{
  "activation": "swiglu",
  "qk_norm": false,
  "bias": "none",
  "optimizer": "adamw"
}
MLP neurons of a small language model. Each row is named by its layer, matrix (gate and up: input weights; down: output weights) and neuron, and shows model dimensions 32-159. Each number is 128 + 24 x the weight over its row's rms, rounded and kept within 0 to 255. A neuron's up and down rows have the sign that makes its largest values positive.
After each neuron's rows is what it responds to, as a language model described it from the Wikipedia text at the highest values.

L8.gate878 [137 182 126 118 107 106  81 164 118 131 136 137 158 109 182 152 129 139 111 141 142 126 125 104 177 163 145 164 123 169 137 101 187 108 139 118 100 123  83 131 117 148 130 136 128 135 107 104 114 104 151 116 145  76 125 133 133 141 125 138 154 137 135 152 141 123  98  93 132 103  95  99 103 140 133 101 101 149 195 104 124  85 118 136  83 139 146 145 167 104 138  95 119 163 124 110 191 161 114 144 112 136 122 100 128 103 130 176 137 108 130 117  95 162 118 115 109 124  96 149 106 105 105 134 116 156 126 144]
L8.up878 [123 124 107 167 140 144 106 110 123 128 124 131 165  98 104 150 157 106 135 119 109 100 154 158 144 127 156 190  80 119 143 112  99  74  67 127 108 133 167 114 162  99  98 142 126 116 108 141  92  84 171 111 124 158 151 145 125 172 125 114 162 133  96 121 131 137 162 120  74 144 127 126 142 110 131 116  94  86 113 147 140 120 101 148  96 141 157 140  76 121 116 105  98 110 111 121 110 145 115 134 134  86 151  86 156 133 146 127  87 138 163 147  82 131 129 132 137 135 106 105 167 117 159 113 125 142  81 157]
L8.down878 [151 128 125 158 140 134 111 127 160 117 156 122 232  45 108 100 125 117 129 126 137 162 134 158 157 149 118 121 106 120 127 136 122  93 117  90 128 115 113  98 122  96 110 156 146 130  85 113 115 113 106 133 107 132 106 113 131 152 120 131 147 150 110 122 134 126 129 164 131 153 105 211 121  86  92  96 141 103 146 115 114 154 141  96 130 120  99 137 126 143 117 135  92 127  67 128 135 117 166 149 144  87  93 127 159 117 105 106 160 120 143 136 116 129 144 113 119  81  93  93 143 154 142 167 154 107 164 138]
Description: Wikipedia table cells

L4.gate361 [158 159 145 156 156 127  97 120 169  81 156 134 135 101 140 111 129  95  84 160 159  91 163 145 164  82 149 156 118 146 102 153  98 107 126 178 136 140 180 153 149 152 159 124  98 162 135 104  97 150  93 127 131  96  90 106  98 160 131 127 139 130 127 135 158 128 116  99 115 128 143 101 110 119 102 102 138 144 149 106 143  91 144 119 167 107 139 177 101 147 141 142 102 158 153  97  59 121 152 112 145 139 134 177 135 140 140 154 141 166 106  67 155 155 161 112 149 111 137  97 124 175 142 123 131 156 134 127]
L4.up361 [116 113 173 159 158 147 146 130 153 102 112 148 124 131 111 109 124 105 137 136 122 139 112 117 150 176 133 125 176 111 101 110 174 133 153 140 140 172 170 144 150 160 110 110 113 123 139 135 118 107 143 140 116 139 111 138 163 163 114 128 108 139 113 160 155 111 127 135 132 112 124 137  91 186 169 105 152 130 138 142 103  86 141 137 115 130  98 143  99 116 159 108 120 114 132 127 132 167 154 125 116 115 115 103  95 132 160 136  95 114 112 107 123 127  88 125 161 129 127 136 124 134 143  93 148  98  69 106]
L4.down361 [121 122 178 115 116 106 122 121 175 121  90 101 160 120 159 144 139 164  80 145 152 137  92 122 135 112 146  78 129 121  72 103 160 117 190 149 120 157  95 114 112 136 121 146 120 171 132 147 152 151 147 142 123 138 118 130 175 138 139 135 117 100 106 113 122  98 107 131 115  94 135 206 135 137 100 171  99 121 115 139 147 118 165 130 150  84 163 123 131 152 128 118 134 136 150 106 100 166 136 166 138 120 116 104 109 113 120 114 154 115 147 145 132 106  91 119 111 103 139 112 137 133 120 120 128 135 141 125]
Description: Paragraph-ending period

L8.gate1784 [130  98 168 141 148 138 159 136 103  86 175 169 149 124 104 143 114 100 144 121 134 113 100 186 119 132  89 153 137 116  98 133 145 135 103 112 179 138 131 115 101 104 152  91 142 149 127 129 131 155 178 136 158 126 155 151  97 162 114  97 138 158 126 110 123  85 136 109 159 162 108  89 145 140 154 127 115 117 151 117 131 126 127 154 104 158 136 167 100 123 147 124 106 142 129 109 165  95 110 117 151  83 108 104 136 135 116 136 142 149 118 143 143 153  96  94 145 134 115 133 130  94 109 154  94 144 138 122]
L8.up1784 [121 166 135 116 124 150 128 154 129 147 121 112 115 151 146 138 141  68 167 104 121 102  94 101 141 120 139  94 105 142 144 132 126 116 179 125 112 169 115  93 131 129 134  91 159 132 134 159 146 129 125 159 119 155 150 133 122  96 131 122 147 143 125 137 122 140 124 187 144 132 113 138 119 111 165  80  93 145 123 122 112 115 115 130 180 128 125 134 140 119  94 171 114 123  96 142 136  89 176 129 135 102 116 130 137 104 132 128 122 143  61 128 132 135 134 138  92 128 146 148 117  94 128 134 131 120 138 161]
L8.down1784 [132 109 120 104 153 123 153 126 160 135 105 115 102 109 137 138 131 113 128 126  84 153 147 108 108 148 162 126 122 128 117 112 135 140 145 160 147 102 131 129 143 124  94  90 165 172 136 134 145 139 134 105  97 138 136 146 106 152 176 161 103 102 141 105 128 101 130 178 107  63  84  75  99 127 167 139 136 136 116 103 112 104 135 112 182 137 115  94 131 117 140 156 110 118  98 140 130 141 143 208 113 113 113 155  96 146 140 142 115  85 124 141 113 179 101 118 137 139 128 148 131 145 135 114 177 159 142 145]
Description: Name-final subword pieces

L6.gate1064 [159 128 120 112 118 136 141 133 146 125  53 133 186 172 120 138 118 111 143 123 141 136 136 145 136 137 105 147 122  84 152 136  91  84 122 147 149 116 165 107 107 112 149 108 161 131 127 148 126  88 169 128 126 125 147  98 125 155 166  97 175 150 164 185 158 166 126 119 123 170 168 121 135 137 141 125 163 111 128 137  87 132 125 123  95 136 154 151  77  61 106 137 109 175 163 167 160 130 173 137 132 130 137 127 116 126 127 148 134 155 139 146  98 154 120 142 127  81 122 156 117 155 134 146 148 144 111 134]
L6.up1064 [134 132 135 152 128 133 150 117 106 122 126 146 143 137 139 149 122 124 122 143 140 108 180 139 120 185 138 113 131 112 129 150 111 115 113 117 170 162 171  88 133  82 131 114 129  79 167 133 151  74 112 124 105 110 127 115 111 116 127 175 123 125 152 112 106  97 140 126 167 128 158 143 103 132 106 103 161  87 109 104  97 128  92 120 116 120  95 155 116 126  82 110  96 171 118 104 192 166 141 122 115 115 122 159 120  99  84 124 151  97 137  99  97 121  73 143 122  91 104 106 158 149 155 123 152 127  96  62]
L6.down1064 [157 154  96 115 130 103  94 139 149 132 124 133 133  94  89 118  98 100 126 104 116 137 114 158 167 156  74 144 145  99 150 135  92 153 104 119 109 110 145 132 104 146 118 189 101 153 123 157  86 109 132 128 141 129  99 146 117 164 116 146 117 132 144 157 123  71 108 166 110 155 167 165 168 107 109 144 135  93 167 173 144 129 154 146 140 137 147 131  86 106 122 123 160 156 145 119 142 116 160  56 100 132 128 133 139 118 148 139  91 134  91 104 128 159 137 120 144 139 118 179 132  95 149 142 103 128  91 113]
Description: Table cells and word-fragments

L8.gate811 [159 112 140 130 154 129 152 124 126 125 121 148 114  89 139 117 113 132 119 147 171 155 123 135 117 174 128 109 124 162 124 146 107 159 134 139 160 116 156 136 131 132  69 173 104 131 122 136 101  71 176 152 134  85 136  97 117 156 162 114 125 113 128 148 149 133 110 130 128 108 147 140 140 128 129  84 121 122 120 104 130 128 110  66 122 142 153 148 157 150 121  85 133 133 123 142 143 108 137 118 108 103  95 156 155 148 112  85 134  85 118 138 151 148 136 135 113 112 126 139 143 137 120 102 126 104 140 105]
L8.up811 [126 144 132 103 133 177 170  95 131 124 186 128 152 138 149 127  95 105 134 122 153 124 129 136 141 147 115 174 112 119 123 102 107 111 155 106 149 136  93 136 121 140 105 136 124 125 144 138 111 130 130 105 141 139 119 160 128 154 125  96  98 104 141 116 143 103 170  85 129  80 112 114 110 116 142 121 134 142 131  94 127 128 100 118 116 153 150 121 116 151 140 115 145 128  80 151 137 129 127 134 125 151 125 106 127  90 184 173 125 123 135 169 114 123 126 123 135 149  88 135  95  89  79  85 104 135 131 140]
L8.down811 [122 113  92  95 178 163 109  99 136 132 143 155  97 152 174 114 158 155 132 167 146 116 118 112 117 140 138 115  88 131 109 120 199 148 135 125 140 142 139 145 114 142 120 130  97 170 115 123 131 158 143 117 106 134 107  76 112 151 160 130 158 108 168 140  86 153 142 154 119 104 124 147 110 133 118 148 105 116 144 138 178 130 145 110 125 135  91  97  95 174 138 107 177 134 122 153 150  97 135 128 166 168 107 171 152 119 137 127 126 110 144 124 132 119 131 134 119 162 154 161 114 125 107  94 132  95  90 133]
Description: Surname particle joiners

L4.gate1439 [109 140 136 143 150 137 133 125 151 132 165 115 139 106 132 141 126 137 111  98 150 157 139 125 110 180 127 140 103 151  95 127  88 104 130  94  66 126 191 124 110 106 163  84  97 164 144 117 135 152 130  68 158 129  92 115 132 106 148 145 121 104 111 161 117 123 126 162 111 125 134 151 151 148 137 190 124 130 119 118 103 142  91 105 124 137 128 147 149 144 112 107  98 119 124 103 161 134 110 145 155 117 130 155  83 100 142 153  90 133  94 118  89 132 129 145 145 107 126 147 134 131 162 108 152 132 121  96]
L4.up1439 [143  95 169 145 160 124  96 128 107 131 128 111 170 158 133 117 109 121  96  89 107 166 161  84  91 123 118  89 164  98 151 135 148 165 136 108  96  94 119 110 182 177 102 106 156 118 122  83 149 176 137  94 137  80 124 130 142 121 128 117 113 123 154 130 135 172 155 124 147 152 102 124 125 126 187 214  98 120 150  93 140 101 129 133  97 130 109 170 138 170 138 145 108 103 134 126 151  98 163 109 125 144 164 174 134 135 112 117 132 111 148 119 107 129  94 115 125 123 126 138 118 125 108 124 145 101 119 166]
L4.down1439 [112 142 163 148 121  97 146 169 122 122 133 140 165 148 146 118 129 121 119 125 132 163 158 117 101 135 114 145 124  95 146 137 133 132 119 126 117 169 141 100 153 157 106  94 126  97 120 114 129 134 153 119 101 141 152 137 116 185  99  77 180 138 133 164 132 134  95 130 148 108  87 151 148 136 100 147 140 100 170 111 132 174 162 118  93 158 125 142 144 146  86 144 125 129 132 134 137 125 141 100 123  99 141 124 111 194 118 142 115 140 121 139 134 167 150 126  94 148 138 131 119  68  86 113 100 129 113  97]
Description: Capitalized name-initial fragments

L8.gate184 [178 147 143 154 100 180 109 125 144 132  91 144 106 123 148 129 112 119 127 121 102 164 150 141 196 109 115 109 106  97 115 112 137  88 137 122 148 161 127 121 115 147 139 121 105 160 190 115 170 120 159 119 127 102  84  92 151 103 139 144 106 113  55 119 121 130 178 152 139 112 164 121 112 137 116 159 136 117 126 175 117  78 105 157 127 104 138 147 143 120 100 166 151 126  93 131 105 129 120 121 117 164 140 133 100 116 185 136 140 113  77 132 153 115 124 151 162 104 116 102 106 108 140 164 153 153 103 128]
L8.up184 [154  96 130 132 118 154 126 120 151 163 127 104 129 127 125 111 155 149 129 129 175 193 134 130 133 134 153 114 127 134 137 107 115  88 174 137 122 155 122 133  92 134 129 118 123 123 121 141 154 119 123 152 131 151 116 111 158 115 186 101 130 112 166 139 100 135 123 111 148 106 136 118 129 161 102 115 115 125 147 120 132  85 137  99 163 101 140 204  91 151 126 137 194  91 116 116 121 137 124 138 145 121 126 112 141 169 152 145 139 140 101 181 178 107 118 117 127 136  99 110 169 137 117 124 131 104 133  95]
L8.down184 [148 135 132 148 154 155 118  98 193 126 132  86 131 123 133 125 103 161 115 119  99 137 144 129 145 101 122  82 146  95 116 116 107 116 102 126 135 125 106 140 113 116 109 120 112 144 166 116 155 132  85 146 122  77 123 131 152 133 132 153  80 128 149 138 150 156 147 128 128 123 162 227 127 149  84 125 131  85 110 159 159  91 126 120 119   0 142 122 137 118 103 128 133 139 142 152  91 142 144  88 111 183 135 121 132 102 133 150 144 117 156 123 148   0 124 120 115 110  86 121 102 129 139 152 126 174 124 158]
Description: Paragraph-ending punctuation

L6.gate847 [ 78 142 131 107 114 151  80 113 122 124 115 105 112 144 131 111 111 116 110 136 149 154  86 112  96 148 126 140 116 105 104 131 169 118 122 108  96 128 140 181 165 120 111 142  98 100 121  93 114 133 155 115 160 164 116 113 154 121 154 102 118 152 140 151 118 126 146 149 125 100 130 105 105 153 133 147  91 127 172 104 109 109 106 130 130 127 127 138 137 108 122 152  79 112 104 134 194 102 133 125 117 134  93 151 107 124 141 132 116 134  90 146 148 130 106 122 183 152 144 146 112 112 179 121 109 107 122 138]
L6.up847 [111  74 157 128 119 122 119 134 118 120 123 128 105 121 116 121 133 126 152 131 126 124 155 114  93 177 123 124  97 164 144 134 180 115 160 171 132 119 159 118 151 128 115 167 136 116 117 123 140 110 145 132 172 115 126 101 110 163 155 148 112 159 119 119 129 123  92 100 161 118  86 107 149 117 118 128 113  91 123 172  86 153 168 104 124 151 146 158  84 149  88 128  98 111  84 142 146 126 178 127 123 111 134 161 127 131 120 111 130 103 151 108  82 151 155  94 123 146 107 147 112 126 127  77 119 129 133  65]
L6.down847 [111 123 108 108 107 150 119 159 150 111 108 132 124 153 124 126 130 107 119  93 133 114  95  54  98  98 142 151 142  47 108 174 119 106 119 115  72 125  92 124 103 106  72 110 126  96  99 133  82 129 142  98 127 132 134 103 113 147 135 135 146 147 112 146  92 116 134 164 106 107 120 120 103 117 154 170 101 124 113 134 152  92 116 122  93 116 113 142 105 154 110 196  99 119 112 148 151 102 100  76 120 141 128 129 163 135 151 126 146 136 132 137 130 122  89 164 170 126 120 129 129 170 140 142 134 121 105 158]
Description: Surname name particles

L4.gate1233 [116  96 111 151 155 114 109 108 172 129 135 111 125 134 155 145 148 106 131 107 115 141 122  90 130 122 130  88 106 113 147  92 138 124 120 142 115 129 155  84 129 100 178 109 115 131 132 154 141 190 151 100  82 154  80 126 105 161  76 113 117 113 102 146  99 106 142 166 149 134 108 108 112 159 132 124 124 171 107 123 161 121 157 125 105 122  91 146  98 112 168  80  73 141 110 114 144 127 156 156 164 116 121 143 146 132 132 144 113 157 122 142 138 131  98 111 145 163 111 126  99 214 115  91 125  87 131 107]
L4.up1233 [135 109 117 121 100 146 171 143 159 165  95 164 158 118 125 143 108 123 139 114 151 100 149 129 138 128 114 127 118 101 136 112 151 103 135 165 136 148  86 146  96 119 138 139 165 163 118 160 107  93 139 128 118  98 150 136  93 128 143 111 137 181 107 123 156 139 124 177  99 129 126 114 162 153 163 121 156 172 118  79 162 131 102 130  83 138 143 146 138 103 112 126  93 112 119 165 152 129 125 122 136 130 165  87 136 145 115 156 178 128 104 166 104 145 137 112 104 148  86 142 163 117 145 113 121 123 139 136]
L4.down1233 [145 138 131 119 162 139 152 115 167 133 167 134 140 117  94 170 106 140 117 135 110 123 117  86 182 126 105 117 135 151 142 150 139 102 151 138  99 117 116 150 107 141 105 144 151 151 124 133 157 105 126 106 144 142 166 165 105 155 168 129 144 153 152 144 130 143 117 125 143 148 121 180 177 123 125 111 137 148 168 129 169  96 156 133 137  89 174 149 111 101 154 152 139  84 151 141 117 133 130 122 138 115 126 158 163 144 133 145 121  96  70 160 129  74 128 180 156 158 101 124 164 103 142 156 158 108 139 112]
Description: Table spacers and name fragments

L6.gate391 [142 147 156 125 126 119 172 116 115  92  99 143 165 112 131 101 160 175 121 100 126 155 122  86 182  63 143 121 131 137 142 139 131 135 145  92 127 116 145 174 100  94 124 133 105 145 177 117  98  91 148 116 121 119 108 101 123 169 121  87 150 122 138 118 117 131 110  83 125 102 134 140 130 175 138 128 116 167  86  90 108 144 148 124 112 134 145 164 120 137 128 166 112 143 122 111 117 138 129 130  98  92 142 105  75 134 143 112 107  84 121 103 149 136 131 160  95 122 150  89 150 109 137 149 118 111 116 145]
L6.up391 [153  89 151 139 136  65  96 151 169  96 112 110 115 117 127 132 161 160 129  87  95 157 132 121 111 171 118 102  98 155 125 116 134 116 170 127 163 158 116 128 132 156  99 102 148 118 105 140 112 120 107 129  97 112 120 125 117 117 135 110 121 148 112 132 116 132 170 105 130 137 114 147 112 118 163 154  95 156 134 185 160 126 156 100 156 137 132 149 161 149 124 164 107 111 131 152  86 114 122 120  95 113 135  94 158 142  90 110 123 122 143 129 110 130 108 113  94 115 135  79 126 114 122 171 118 126 133 146]
L6.down391 [106 115 174 131 149 132 124  78 121 137 149 184 119 114 131 139 136 162 148 145 110 136 114 126  87 147  99 112 154 143  95 120  72 150 135 125 117 146 148 137 129 125 103 143 117 127 173 118 158 134 109 155 195 131 133 111 117 136 136  96 135 163 140 132 118 118 137 121 154  67  65 134 153 122  87 165 130 147 142 162 153 129 112 138 113  99 143 110 133 104 101 123 132 110 133 160 134 153 139 133 140 133 169 149 110 122 166 163 123 113  99 172 151  90 119 139 166 150 145 144  74 121 137 147 121 110  97 127]
Description: Paragraph-final punctuation

L4.gate1365 [148 106 133 151 125 162 110 118  96 135  94 107 139 113 145 146 120 124 110  87 155 170 138 176 103 122 128 140 120  93 164 116 114 128 103 142 193  83 136  99  95 174 138 133 101 150 138 145 125 143 108 120  93 132 145  98 114 138  76 153 154 156 142 148 181 133 135 130 138 139 106 137 119 163 172 134 103  99 142 119 123 125 131  96  97 119  98  89 116 145 115 156 140 137 127 169 101 130 141 115 169 114 141 114 117  78 128 115 159 128 116 106  97 124 109 109  96 128 132 112 132 140 126 122  90 113 151 138]
L4.up1365 [100 121 147 145  59 161 148 121 113 129  91  98 116 123 101 112 143 109 106 143 115 146 136 157 157 133 146  80 171 165 138 118  80 164 163 155 150  74 152 128 149 112 163 100  78  84 144  99 149 170 158  95  98  72 138 107  93 148 114 121  85 123 107 115 132 176 129  95 127 142  87 136 171 154 138 114 113 111 153 150 128 160 149 147  80 116  87 124 135 151  99 179 176 142 138  94 103 132 113 132 141 115 145 134 127  95  92 137 137 127 133 102  94 144 170 137 150 168 137  88 132 156 106 111 189 109 121 101]
L4.down1365 [123 107 144 166 122 116 106 167  90 131 145 113 120 140 110 168 147 101 112 161 104 155 144 119 100 124 181 132 160 145 113  48 132 105 123 171 146 126 161 117 110 127 136 123 134 133 109 119 143 124 121 113 167 136 127  85  86 140 109 137 112 151 156 107 139 163  84  74 123 143 121 172 136 112 152 137 128 130 120 150 136 129 116 129 139 143 126 168 126 125 111 114 183 185 112 111 112 124  94 119 127 152 136 112 103 100 153 118 137 153 116 169 125 121 124 180 155 172 138 114 149 103 120 116 117 175 134 100]
Description: "with" in withdraw

L8.gate465 [141  73 125 101 104 134 123 137 143 138 119 139 160 155 167 135 114 145 138  94 107 146 120 120 154 131 147  71 113 123 129 133 145 141 129 104 158  80 133 142 120 125 136  79  98  99 135 148 132 108  98 122 179 125 105 158  79 128 144 125 120 139 154 133 112 153 126 100 120 118 160 104 154 103  68 114 103  93 104 131 191 118 133  87 132 138 169 174 100 103 109  94 161 148 139 160 113 107 115 135 133 117 124 146 147 126 129 123 132 108 175 114 118 146 162 142 148 128 151 131 161 126 100 109 125 111 136 122]
L8.up465 [155 136 113 134 127 146 127 114 151 132 137 111 163 129 149 169 133 105 147  97 147 153 138 107 178 147 118 133 161 120  84 133 106 111 151  79 142 131 116  92 123 130 105 118 138 126 151 146 127 145 108 153 142 126 143 104 120 104 144  86 116 137 127 122 111 111 200 170 129 143  65 114 137 137 141 154 116 160  92 142 160 152 139 102 105 120 117 161 136 150 128 114 124 131 138 131 163 150 160 141 123 122 109 121 165 141 177 128 125 119  90 167 110 138 182 121 120  83 125  74 151 113 118 181 105 119 134  95]
L8.down465 [158  89 143 153 148 118 105 102  91 118 105 122 155 106 128 118 117 102 176 126 156 175 121  86 184 149 125 121 100 133 120 124 136 188 139 124 126 149 121 127 121 142 138 137 133 106 122 137 142 145 137 129 152 127 148 120  87 115 120 124  91 144 123 136 122 117 161 153 127 103 112 141 114 104  91 132 129 131 116 153 182 139 154 138 117 115 115 152 121 100 139 146 145 123 102 103 131 122 141 149 117 113 122 123 139 136 117  69 148 126 137 139 112 140 172 180 102 157  88 171  99 130 123 141  94 132 138 111]
Description: Degree intensifiers

L6.gate11 [113 105 104 105  94 135 112 121 118 121 142 144 130 110 145 123 135 158 132 122  93 156 149 113 161 112 132 120 118 136 100 127 102 115 118 102 115 151 136 127 135  96 170 127 144 133 132 127 140 139 125 133 157  95  75 128 144 150 173 136 176 151 162 142  94 146 160 129 102 120 130 111 101  84 109 152 126 143 142  87 127 138 128 155 143 141 133 159 176 158 164 128 147 147 111 131 149 131 111 151  94 127 103 107 103 137 129 172 131 156 140 166 122 153 132 119 133 118  45 116 141 156  96  89  80  88 118 115]
L6.up11 [151 125 130 125 117 111 181  95 136  93 107 135 165 150 123 127 128 144 136 134 117 131 112 106 126 106  78 127  84 115 104 133 149 108 146 136 117  91  94 157 142 129 119 100 121 150 126 127 112 159 112 129 142 129 117 130  89 130 126 154 154  78 111 100 114 116 162 176 103 103 127 147 104 120 148 193 135  98 100  86 126 115 138 173  96 134 116 178 139 131 176 127 116  98 116 134 115 143 127 112 115 165 106 108  98 120 108 125 117 159 137 160 140 135  80 104 149 122  82 148 102 156  91  96 129 125  89 172]
L6.down11 [104  58 100 128 129 135 120 107 124  87 142 139  85 147 142 105  94 134 143 141 140 154 132 118 123 104  52  74  67 143 122  80 107 114  88 112 140 143  83 153 122 136 185 103 152 107 121 118  90 149 122 159  99 129 142 130 108 142 132 121 102 143 118 125 121  94 172 138 100 137 104 128 131 142 127 143 133 150 174 108 170 138 132 138  88 106 119 110  96 131 114 105 132 142 137 139 169 130 148  90  85 159 152 137 149 121  98 136 160 139 143 139 133 149 158 162 182 124  89 122 122 150  84  89 102 109 126 122]
Description: Degree adverbs before adjectives

L4.gate1161 [167 177  98 152 120 129 144 106  95 122 124 162 111 112 128 138 125 135 140  82 145 165 147 115 177 105 159 132 128 133  88  98 142 119 155 124 151 157 103 105  82 130 110 118 146 102 125 174 166  82 114 161 175 173 130 122 154  89 153 101 151 132 155 139 145  97 112 117 115 111 117 148  92 147 145 135 115 100 108 118 177  80 128 122 160 136 177 176 163 132 116 106  59 158  94 159 113  99 130 119 113 123 105 165 133 108 118 119  81 142 168 106  47 149 123 113  98 105 101 141 153 141 139 142 126 116 132 128]
L4.up1161 [139 130 106 139  94 120 111 118  89 115 123 114 143 106 141 135  97 139 163 142  98 139 161 144 148 105 126 135 122 165  74 110 138 123 171 116 116 113  82 125 122  98 147 139 120 139 117 161 155 115 145 116 149 125  96  68 149  92 164 103 115 165 122 145  66  92 105 161 133 141 128 127 105 158 143 153 138  77 154 124 138 126 112 128 161 158 140 129 149 138 150 139 144 135 177  82 121 141 128 154 123 111 103 111 156 144 116 140 110 144 117 139 130 148 152 148  79 179 111 107 116 145 110 145 123  68 184 106]
L4.down1161 [102 164  99 138 111 132 170 134 106 135 133 111  95 129 123 128 119 144 139 144 187 122 119 121 170  90 138 156 135 110 122 109  82 106 160 151 121 143 111 123 114 121 124 155 150 118 131 146 158 145  87 122 106 127 169 121 102 116 133 120 143 185 169  91 156 106 115  69 120 139 143 202 153 137 120 120 134  92 130  90 132 147  70 116 132 108 131  97 169 101 119 111 125 108 138 156 143 133 130 118 155 108 134 144 150 104 114 122  85 103 127 144 116  30 124 132 127 130  63 163 131 149 178 191 105 155 125 124]
Description: Word fragments, adverb endings

L6.gate704 [104 140 110  93 109 135 150 129  85 118 105 160 174 126 104 153 100 118 129 100 132 113 100 121  83 142 124 132  97 143  83  90 120 118 128 167 130 107 156 136 121 142  96 122 138 161  70 154 125 145 130 152 133 100 188  70 143 148 164 123 173 149 132 133 127 131  90 174 125 102 139 120 129  92 123  86  70 113 145 156 130 140 135 122 107 132 146 123 130 100 141 120 134 142 124  82 144 143 149 151 144  89 147 142 127 121 123 107 120 123 119 161 124 166 150 153 120 150 109 117 145 131 116 150 146 135 171 118]
L6.up704 [ 98 150 154 118 116 116 132 164 103 129 111 150 105  71 112 125  97 180  98 114 105 110 112 128 137 115 121  93 113  86  96 145 120 131 147 122 144 145 148 115 156 121 120 166 143  86 140 122 157 119 110 134 135  95 120 131 108 156 182 118 110 121 109 153 126 136 104 167 160 120 104 109 107 122 149 124 110 137 129 145 134 152 113 130  92 139 155 111 134  61 133 119  88 144 118 149 121 117 103 101 101  65 137 112 140  95  73  93 181 121 150 137 147 151 159 134 107 108 143 109 115 133  91 166 120 164 178 165]
L6.down704 [ 88 150 126 112 125 120 135 103 148 143 137 113  78 100 131 157  99 134  93 135 134 110  92 128 115 133 120 103 105 105 124 122 152 116 153 143 130 106  93 122 135 146 134 182 108  96 173 110 116 110 118 122 119 122  89 158 132 158 122 137 121 162 129 152 160 100 113 124 153 130 161 140 129 145 148 167 128 146 157 108 150 129 139 151 146  92 120 114 154  72 126 125  86 102 124 131 161 155 114 118  88 118 135 151 121 130 118 119 138 111 114  89  92  66 101 132 177  99 106 123 112 150 140 109  93 134 154 111]
Description: Mid-word name continuations